{
  "num_hidden_layers": 8,
  "hidden_size": 896,
  "num_attention_heads": 7,
  "num_key_value_heads": 7,
  "head_dim": 128,
  "intermediate_size": 2368,
  "vocab_size": 32000,
  "hidden_act": "swiglu",
  "norm": "layernorm",
  "norm_place": "pre",
  "norm_eps": 1e-05,
  "positions": "rope",
  "rope_theta": 10000.0,
  "rope_fraction": 1.0,
  "qk_norm": false,
  "attn_scale": 0.0884,
  "bias": "none",
  "tie_word_embeddings": false,
  "parallel_block": false,
  "extras": ["capped logits"],
  "init": "normal",
  "init_std_qkv": 0.0208,
  "init_std_o": 0.0,
  "init_std_up": 0.0208,
  "init_std_down": 0.0,
  "optimizer": "adamw",
  "learning_rate": 0.000395,
  "beta1": 0.9,
  "beta2": 0.98,
  "weight_decay": 0.0,
  "lr_head": 0.0049,
  "max_grad_norm": 1.0,
  "warmup_steps": 493,
  "schedule": "wsd",
  "decay_fraction": 0.919,
  "decay_shape": "linear",
  "final_lr_fraction": 0.0,
  "batch_tokens": 131072,
  "max_seq_len": 512,
  "doc_mask": true,
  "train_tokens": 1494000000,
  "max_steps": 11399,
  "dataset": "wikipedia_en"
}
MLP neurons of a small language model. Each row is named by its layer, matrix (down: output weights) and neuron, and shows model dimensions 608-735. Each number is 500 + 50 x the weight over its row's rms, rounded and kept within 0 to 999. Numbers have three digits each. A neuron's up and down rows have the sign that makes its largest values positive.
Before each neuron's rows, "raises" lists the tokens whose logits its output raises most directly, leaving later layers aside.

raises: "ivity", "isation", "ized", "izing", "ization"
L2.down2206:491537521561480482492478508460430527393523435418531444507478516448562495459518468569453498395453451525497539354478522516538563478577431345491520681361508572531409443446425488403412568489496541501522540388458482509426478484544608581506485379435485482536393491568453429486497398562431401476462584446493488623496566498471474441461537498434493468529542447512533588428435559467440551501526

raises: "ancy", "ative", "ville", "ium", "dition"
L2.down779:630503508576516456497535547523420473523469565556462563475624524522471494444406569478453392453586480484564575537492458409574587561517466504487596517506430478507510522520456453500464539472562478493468514534581452582434582518517492419486481484430517523539451469441472503498544499476566469544501459516466491581476519565468497506445566453516473569513510481517437481522475450560565461451492

raises: "n", "m", "lly", " attempts", "na"
L2.down159:633499521526535518473534540500462581412522400529559549466494450418444580496450474466545515480497474500563473531472473497513576446555471472493471465537551554544578546426501517496483467553498365506517525464480532465443557463433521445598512499465545559552473423563531432505526494349411550429489453529444412516520487555490512486420559514426481489439531493448475561503477519479423555523514

raises: "ous", "és", "ance", " example", "é"
L2.down220:456566577418502501397500554505538461469504523490502409530514555450419413508512540560563523457475470420391459581517513499523582506535416450416608516501495439509535640559528527469490559541396561409459449477570532481480500419500469558610466499531427525436504454481477467540433514544481486457432575517446503535530580515468544480528454524491480490498488546477505488505465497505521511577418

raises: "es", "ities", "is", "ure", "um"
L2.down790:523421493536564586501433559439512563565555455524509502462432553505500391462441445534441505530553497460551557549534436421476562494532513475519496442463483495498464476508616450533441539519490506539493492423499502526539536540453474479479489536528488498447509462495496504453539585345542518544515426480498476542550479460549433481473522492516445480573456582441536573520479568538478525418451

raises: " motion", "amp", "ette", "ments", "ing"
L2.down1247:543438490445509491510484533498474646467441577459502515463418478489519483600440469551432449461449438512550407543584501491475474511486469482577404485499567468415482529522508379533439562545509526496480529462422511449509466450552434503487551602460578440446486471503469504458514500511510432460432539501391486448494576483507582489627536501615545553510415496508540542527559517497473554509520

raises: "o", "av", "ur", "ar", "bed"
L2.down177:565470443404504590482489398476465461438457421513474496408593512515525525464474584460457399472619587547570419496463503564481574441591475417508519466554561490519523533504393510522539492489477561528542559444514538603538512537508538546506571499533518522541559519491568533482467465540454523417505587478500521481376476481489524545486468516515466528513564484510464435457529515539550542479519

raises: " who", "'", "’", " association", " themselves"
L2.down312:525437488434526481431433448541577433545528561489492598469472528482536417565442400442530447469484504380448503501529389497414483553430504447522638543440591534423420492556546539529456563460483423514532523522463524555421533590403491469482451496462438565527474434491445434533458463499594475547396509503513496551427576511490450440494505463380487545504443481531471568597390501425496445376445

raises: "less", "able", "ful", "ed", "mate"
L2.down298:549440487461450507541582553512481546484508454494507508392450458535459574494513519579530467494506526483392428523461486556590462552512453579521542460557470537436544485440515537453523529482538536514558552538539444556493501559512431564578599473575514513531528428582460598530511535407495408491554525552504563580530523491440519512414498494515463425495392595523505480458456514439519607470493

raises: "rium", " loss", "ris", "ate", "ries"
L2.down1219:505546448482509510568498500478468446503608540423522499426467454438556455482467465498527557541494399578542504511435574543559492541544518489509517503507582515525493509535529545477617491557537523428496477542521495473551490534429481464554560434470557494456537475510571507434589496436501507430459466460451444576575603501547476503521472474507599536386490471537590534417542486465536517538469

raises: "och", "iles", "card", "gs", "bel"
L2.down1846:508528558498559451515568438478397459426438546484539480505575582497508493506522565517549549529425577565547497486425476514430489489547440445500555442560529496578475466423443567582620384550534485553476540460466508570500495553495469466551523571550522506557543592517580461515510451517542462447493535403499545618442512426538475531486501405500433514568517530474500383592384393492542569477490

raises: "ili", "ure", "her", "din", "des"
L2.down370:487544497481541471510510522479464401550571461455447595495462567495435510535472487448418481521536475464626463457477482534554541532516593421546473414526551571443598480506456452509533393596562541419470405493535422505514577520532541482495544560505482541531553521569559490539472561516581453445462506423564531440527497447471484417558584632450436540554495554511565505453506517542454545436490